config.toml
num_hidden_layers = 9
hidden_size = 384
num_attention_heads = 6
num_key_value_heads = 2
head_dim = 64
intermediate_size = 1024
vocab_size = 8192
hidden_act = "swiglu"
norm = "rmsnorm"
norm_place = "pre"
norm_eps = 1e-06
positions = "rope"
rope_theta = 10000.0
rope_fraction = 1.0
qk_norm = false
attn_scale = 0.125
bias = "qkv"
tie_word_embeddings = true
parallel_block = false
init = "normal"
init_std_qkv = 0.0163
init_std_o = 0.0
init_std_up = 0.0163
init_std_down = 0.0
optimizer = "muon_variant"
learning_rate = 0.00231
beta1 = 0.9
weight_decay = 0.066
lr_head = 0.00555
max_grad_norm = 0.5
warmup_steps = 200
schedule = "wsd"
decay_fraction = 0.777
decay_shape = "sqrt"
final_lr_fraction = 0.0
batch_tokens = 65536
max_seq_len = 2048
doc_mask = false
train_tokens = 425700000
max_steps = 6496
dataset = "wikipedia_en"
MLP neurons of a small language model. Each row is named by its layer, matrix (gate and up: input weights) and neuron, and shows model dimensions 128-223. Each number is 128 + 32 x the weight over its row's rms, rounded and kept within 0 to 255. A neuron's up and down rows have the sign that makes its largest values positive.
After each neuron's rows, "fires after" lists the tokens most often just before its 100 highest values on Wikipedia text that the model never trained on.

L4.gate242 [137  90 153 133 129 138 142 136  60 147 171 179  59 122  95 164 115 104 115  75 145 107 118 151 149 113 119 171 138 163 124 147 136  98 111 125 112 112 112 141 118 163 137 117 143  37 116 135  72  99 130 119 136 173 117 161 126 104 159 105  89 164 122 187  80 143 110 160 145 144 124  78  66 125 137 140 112  96 141 114 119 158 122  95 189 114 135 140 155 133 149  83 171  88 162 133]
L4.up242 [118 147  83 148 107 143 115 165 145 194 107 149  97  68 126 113 113 148 124  85 167 144 131 143 121 126 137 113  92 141 129 125  94  90 117 179 177 154  85 176 117 163 139 119 149 151  64 113  73 131  59 126 122  73 157 134 103 172 106 132  83 148 115  53 176 111  76  79 132  81  82 116  75 122 137  88  91 131  96 136 100 169 122 120  98 156 146 198 137 165 116 108 152 116  88 111]
fires after: " |", ".", ";"

L4.gate564 [112  92 140 176 167 141 153 194 185 140 106 141 141 107 146 163 127 150 118 107 172 124 184 144 110  94 151 153  94 112 169 143 125 103  99 138  61 132 160 129  97  57  79 169 112 166 113 163 156 149 197 189 155 166  84 147  90  94 168  69 144 166 107 156 141 186 115 162 101 155 158 135 206 123 121 136 126  70 127 106  61 157 106 128  80  81 129  98  89 156 117 169 135 192 115 167]
L4.up564 [181  94 154  83 157 171 108 106  67 144 101 101 127 112 157 136 140 169 144 162 159 124  83  99  95 152 169 128 121 105 154 109 136 134  99 114 127  62 167 163 141 110  72 123 132  69 159 134 105 101 136  52 136 128 127 163  99 101 183 141  55 102 127  92 166 149 120 133 108 138 156  82 149 126 133 168 172 103 150 111 138 147 176 106 118 172 107 112 158 155 124  91 177 109 137 125]
fires after: " ", " The", " T", " the", " p", " New"

L3.gate422 [190 142 152 120 137 145 143 134  93  90 113 135  54 138 134 180 142 126  99 136 109 133 148 206  89 115 116 107  84 116 176  74 125 114 127  96 137 130 107 118 135 146 137 142 115 181 134 139  84 157 108 125 121 145 153 156 135  98 131  69 115 115 126 114 161 193 150 174 114  82 117 111 185 108 133 114 159 156 199 209  85 130 143  82 166 124 121 100 133 122 105 179 182  95  97 120]
L3.up422 [165 148 218  87 148 119 166 158 102 124 129 138 141 135  78 177 130 116 115 138 134  55 128 211 130  76 137 181 117  59 134 149 158 141 144  72 106  60 163 129 135 121 104 122 100 187 118 168 115 192 130 136 100 121 187 134 111 141 125 153 134 112  80 108 202 207 114 165 147 144 122  95 204 110 145 123 177 143 194 133 128  67 185  76 117  75 118 103 100 139  93 132 142 111  90 132]
fires after: " ", "1", "==", " re", "F", "H"

L4.gate733 [158 171  91  84 126 136 172 111  98 159 100 148  54 165  88 197 161 141 136 125 147  54  86 107 163  84 156  99 154  94 141 103 128 187 105 110  82 102  81 147 248 158  53 127  64 171  96  89 154 122 114 144 140 177 153  90 140 105 130 127 131  60  87 128 174 159 109 169 148 104 126 109 157  75 124 157 153 153 112 158  91 139 115 158 166 146 150  83  75 121  78 123 135  77 187 158]
L4.up733 [ 90 131 121 159 124 118 128 147 108 120 112 112  80 154  97 181 158 147 113 103 121 145 197 177 153 148 163  85 163 131 106 134  96  69 140  68  97 171  95  78 109 138 176 186  37 128  84 160  95  44 144 155 145 143 186 152 141 133  97 141 131 101 156 153 135 101 173 171 112 150 168 177 135 140 106  83 140 162 165 143  64 100 108 144 130 223 120 126 171 105 110 134  76 126 142  98]
fires after: "-", "th", "vo", "ch", "("

L4.gate508 [ 59  90  90 145 159 157 129 104 147 158 144 115  98 129 101 172 128 141  90 105 113 157 150 153 137 161 158 164 120 158 130  84 143 128  57 149 107 132 125 128 113 125 131 127 107 164 183  89 107  94  70 127 120 148 151 125 119 151  87 139 134 180 140 106 128 150  64 118 121 133 179 106 116 107 144 138 109 142 128 153 159 201 169 146 152 107 118 120 147 149 158  54 109  99 148 143]
L4.up508 [145 165 126 125 140 134  66 175 106 108 121 154 138  56  94 150 126 108 131  90  99  96 189 139 144  64  84 146 143  62 123  78 106  87 152 148 101  64  81 109 192 120 130 146 194 159 151 142  91 126 136 117 150 152  80  94  97 119  86 146 158 146 144 109 156 121 139 126 120 154 123 116 130 108  92 116  93 167 102 149 138 136 125 227 100 159 137 116 108 166 156 133  87 130  82 128]
fires after: "s", "S", "pe", "c", " ", "–"

L3.gate589 [162 141 132 108 138 105 131 114 159 126  89 168 125 162 115 193 162  78 164 121 165 107 114 143 145  92 122 112 109  96 128 155 128 143  83 155  76 123  87 127 114 120 119 174 105 123 185 135 157 126  92 141 129 138 118 149  92 192  94 173 218 136  58 201 150 201 103 164  89 116 165 101  97 149 120 156 118 140  89 123 177  82 124 154  81 126 157 188 135 158 208  98 172 159 187 109]
L3.up589 [130 225  86 173 173 111 141  66 122 116 122 107  85 129  81 165 124 119 113 105 132 113 132 161 139  93 138 104 126 153 109 144 146 126 126  72  59 127 164 103 128 117  95 146  93 115 229 163 109  95  90 152  90 182 112 144 119 125  43 139 164 106  86 181 117 173 155 177 127  95 158 135 132 155 135 117  88 119 159 117 173  41 104 153 112 210 169 148 129 132 196 139 184 132 123 106]
fires after: "–", "-", " "

L3.gate173 [171 162 141 168 136 140 160 134 160  95 112 137 105 180 112 121 165 143 194 121 120  72 133 153 171  91 187 143 151 153 164 129 119 155 162 162  84 135 145 175  65 147 108  95 222 101 137 123 194 151 115 208  77  84 102 142 177 191 162 132 157 163 142 167  97 156 128 110 157 119 109 145 154 119  90 151 108 141 111 120 211 103 142 104 105 152 110 108 150 111 185 115 169 129 180 160]
L3.up173 [103 116 165 157 124 132 120 134 158 160 116 145  98 107 184 140 137 131 201  83 125 133 157 148 190 159 103  77 174 103  89 170 103 171 121  96  56 122 121 125 129 158 111 106 189  95 181 158 131 132  76  91 141  94  95 116 133 116 125  86 153 192 150 134  97 146 147 130 104  58 160  97 123 115 140 147 156  88 180  89 135 158 177 119 138 160  95  76 171 165 120 105 144 116  93 131]
fires after: "–", "0", " Bre", "/", " part"

L4.gate427 [128 162  99 148 157  99 177  71 141 143 166 121 115 161 150 151 113  68 140  81  99  82 129 128  72 157 138 123 161  95 151 110 142 146 158 127 145 133  83 100 115  78  78 129 159 100 129 183 139  89 141 178 147 161 177 129 152  97 152 125 114 169 156 147 126 122 102  87 150 102 108 115  56 144 160 112 140 155 125  91 143 135 118 114 104 122 111 132  83 141 164 140 144 175 100  67]
L4.up427 [120 122 110  72 127 133 144 127 103  91 123 177  84 124 185 197 105  96 120 131 112 143 128  97 164 106 137 119 168 131 129 137 143 121 138 207 152 192 131 141  70 140 143 163 140 160 121 128 136 158 160 159 113 138 172 155 171 150 130 121 102  63 115 147 137 185 147 116 157 134 124  78 111 150  63 144 112 190 136 177 157 142 153  89 118 195 180 146 123 121  78 134  68  66 117 124]
fires after: " ", " (", "-", " \""

L4.gate388 [155 128 142 152 163 162 129 129 161 147 157 139 181 136  81 164  84 143 106 160  90 111 107  69  70  79 167 185 124 126 124 125  73 141  91 161 126 137 203 101 148 111 100 137 128 140  65  77 162 136 122 166 159  99 156 104 157 157 125 111 102 185 124 124 136 129 106 120 159 135 196  72 128 108 150 106  93 157 123 130 110 119 132 117 149 145 113 112 147 169  83 157  92 126 143  69]
L4.up388 [ 95 160 104 185 119 125 106 150 122  88 158  94 112 188  97 176 154 146  93 118  66 130 115 124 148  80 115 122 154 189  96 142 122 169 152  97 108  94 191  28 112 204 136 154  80  99 182  63 133  86 164  85 128 139 156 193 106  68 145 163 132 124 163 168 143 132 150 158 150 132  95 170 132  91 117  97  85 110 104 173 122 177 183 151 104 125  96 165 163  89  90 203 106  87 144 136]
fires after: "s", " S", " f", " F", " Sp"

L3.gate1022 [106 119 176 203 120 134 166 117 104 192 105 139 128 158 158  95 131 118 232  97 159 124  86 111  98  50 134 143 117 105 135  95 188 134 101 140 118 116 165 118  75 106 150 149 191 175 152 146 190  79  80 109 133  99 182 149 153 120 124 129 180 102 105 156 180 151 102 160  93 126  99 150 123 148 142 126 115 178 129 144 173 129  55 126  46 102 142 111  98 136 113 135 150 111 160 132]
L3.up1022 [ 95 154  71 130 139 126 156 131 166 139  71 135 100 182 103 177 120  90 182 111 111  95 131 102 130 115 148  80 139  79 131 130 144  63 162 120 123 129 136 100  79 155 152 171 164 138 155 139 117 127  92 137 152  77 139 128 118  82 163 122  93  99 155 142 166 119 109 123 153 114 147 172  67 156 125 189 140 115 120 104 138  83  16 128  89 128 128 184 128  80 124 152 161 149 162 129]
fires after: " ", "\n", "-", " (", " \""

L4.gate105 [130  76 155 133  94 116 162 150 195 115 190 136 100 114  66 160 128 160 126 125 135 123  97 144 116  91  96 178 108 151 170  87 121 151 137 174  90 164  98 131 145 116  94 156  75 147 112 104 131 124 142 159 116 101 160  63  82  78 150 128 164 183 119 138 192 146 136 117  96 146 159 182 110 160 151 163 143 123 146 121 126 175 122 133 149 141 167 103 184 122  75 142  91 170 105  80]
L4.up105 [155 131 171 106 186 131 139 195 102  73 164  93 158  93 137 197 127 114 100 115 135 157 124 112 182  84 132 171 142 126 118 140 135 109 170 129 133 117 103 152 106 159  97 133 125 129 162 125 111 128 166 117 149 159 196 125  96 102 182 146 144 178  53  94 170 153 146 106 145 148  59 135 145 142  89 130 117 135 135 132 158 164 148 146 123 159 166 124 223 106 118 148 116 132  93 116]
fires after: " ", " f", "-"

L4.gate171 [118 133 171 119 141 139  98 126  95 100 150 181  83 111 145 185 182 193 117 115 133 112 121 163 149 143 108 112  86 163 109 166 133  52 104 106 104 123 170 101 149 121 151  72 157 109 200 125 119 129 185 165 110 146 145  49 115 116  97 149 123 152 127 117  97 120 181 109 116 129 141  77 126 151  79  83 121 174 101 126  69 113 158 203 177 150 124 150 115 116 150 117 112  86 101 165]
L4.up171 [ 46 118 134  93 141 149  69 147  69 171 137 121 168  74 140 158 165 156  83 127 134 117  97 141 147 121 157 169 121 152  79 181 108  58 150 122 150 142  56 121 116 154  55 122 171 173 155 122 106 140 116 135 163 153 133  93 115 200 161 114 165 167 144 132  92 155 169 144 175 107 152 143  20 165 135 136 109  92 149 132  68 127 120 140 114 142 151 155  92 109  68 164 145  98 122 106]
fires after: " |", ".", " –", " /", ";"

L4.gate633 [119  75 185 117 138 179 148 110 145 134 198 171 148  92 110 145 142 122 111  69 145  93 185 104 123 114 129 152 139 140 139 118 122 161 166 138 159 163 100 142 106 118 160 123 204 155 156 114 101 131 192 125 155  89  95  97 112  83 137 126 124 111 126 111  90 160 111 105  88 134 131 123 117 154 146  86  91 104 127 157 129 120  78 121 167 138 146 118 132 119 104 116 172 182 133 131]
L4.up633 [ 78 144 151 101 129 140 139 151  85 113 140 105  88  84 101 105 156  89 123 108 141 111 148  67 117 138 114 146 155 181 175  99  54 121 158 132 109 109  35 153  95 210  79 181  87  98 147  77 119 141 124 152 127 128 141  98  74 138 181 112 151 178 136 121 146 172  90  89 115 112 201  82 165 190 155 101 113  60 117 116 134 152 115 129 180 151 179 184 163 113 131 146 155 131 121  94]
fires after: ".", "'", " |"

L3.gate614 [132  92 108 118 155 121 117 145  85  87 134 140 132 123 111 121 137 106 162 105 151  92 139 205 113 171 129 127 121  94 118 119 114  83 108 103 102 150 108 173 122 147 105 160  85 106 181  63  95 136 172 132 165 156 140 118 155 106 129 162 153 122 118 148  65 121 165 119 162 190 153 132  82  70 125 170 137 201  82 103 139 108 121 139 110 103 124 140 111 138 130 128 129 143  79 115]
L3.up614 [148  80 146 119 158  67 100 102 178  69 132  86 158 121 120 188 114 142 101 148 124 124 114 129 108 135 130 123 119 118 179  53 102  69 138 117 158 120 175 120 140  89 116 197 101  87 167 171 130  92  90 130 166 162 165  84 136 107  94 110  92  94 156 151 147 146 130 103 122 128 156 125 181 129  43 200  56  86 152 151  86 145  75 146  97 152 174 194 134  88 152  96 104 175  96 191]
fires after: " ", "°", " ("

L3.gate697 [185 152 119  76  68 105 111 123 188 121 142 165  98 197 181 159 129 144 197 142  94 157  97 133  89 114 120 145  51 111 181 158 119 108 145 114 130 149 121  91 137  67  81 143 122 146 145  79 149 145 201 143 178 122 163 149 137 122 121  89 157 152 145 162 155 149 137 105  86 146 111 184 121 113 123 161 102 137 108 130 107  93  64 131 124 141 155  83 176 110 149 131 180 144 158 160]
L3.up697 [126 135  74  54 146 176 167 129 162 194 142 109 117 123 100 109  80 118 169 168 128  69 120 142  96 139 113 128  67  86  57 100 179 106  95  73 142 144 103 104 176 128  77 147 125 158 194 172  83 105 124 144 115 165 112  94 204 105 132 163 141 140 119 144 156 153 136 107 111 137 153 166 105 171 103 112 142 158 119 132 111 135 116 112  86 110 142 115 155 135  90 118 105 124  65 130]
fires after: " ", "1", "2", "4", "0", "6"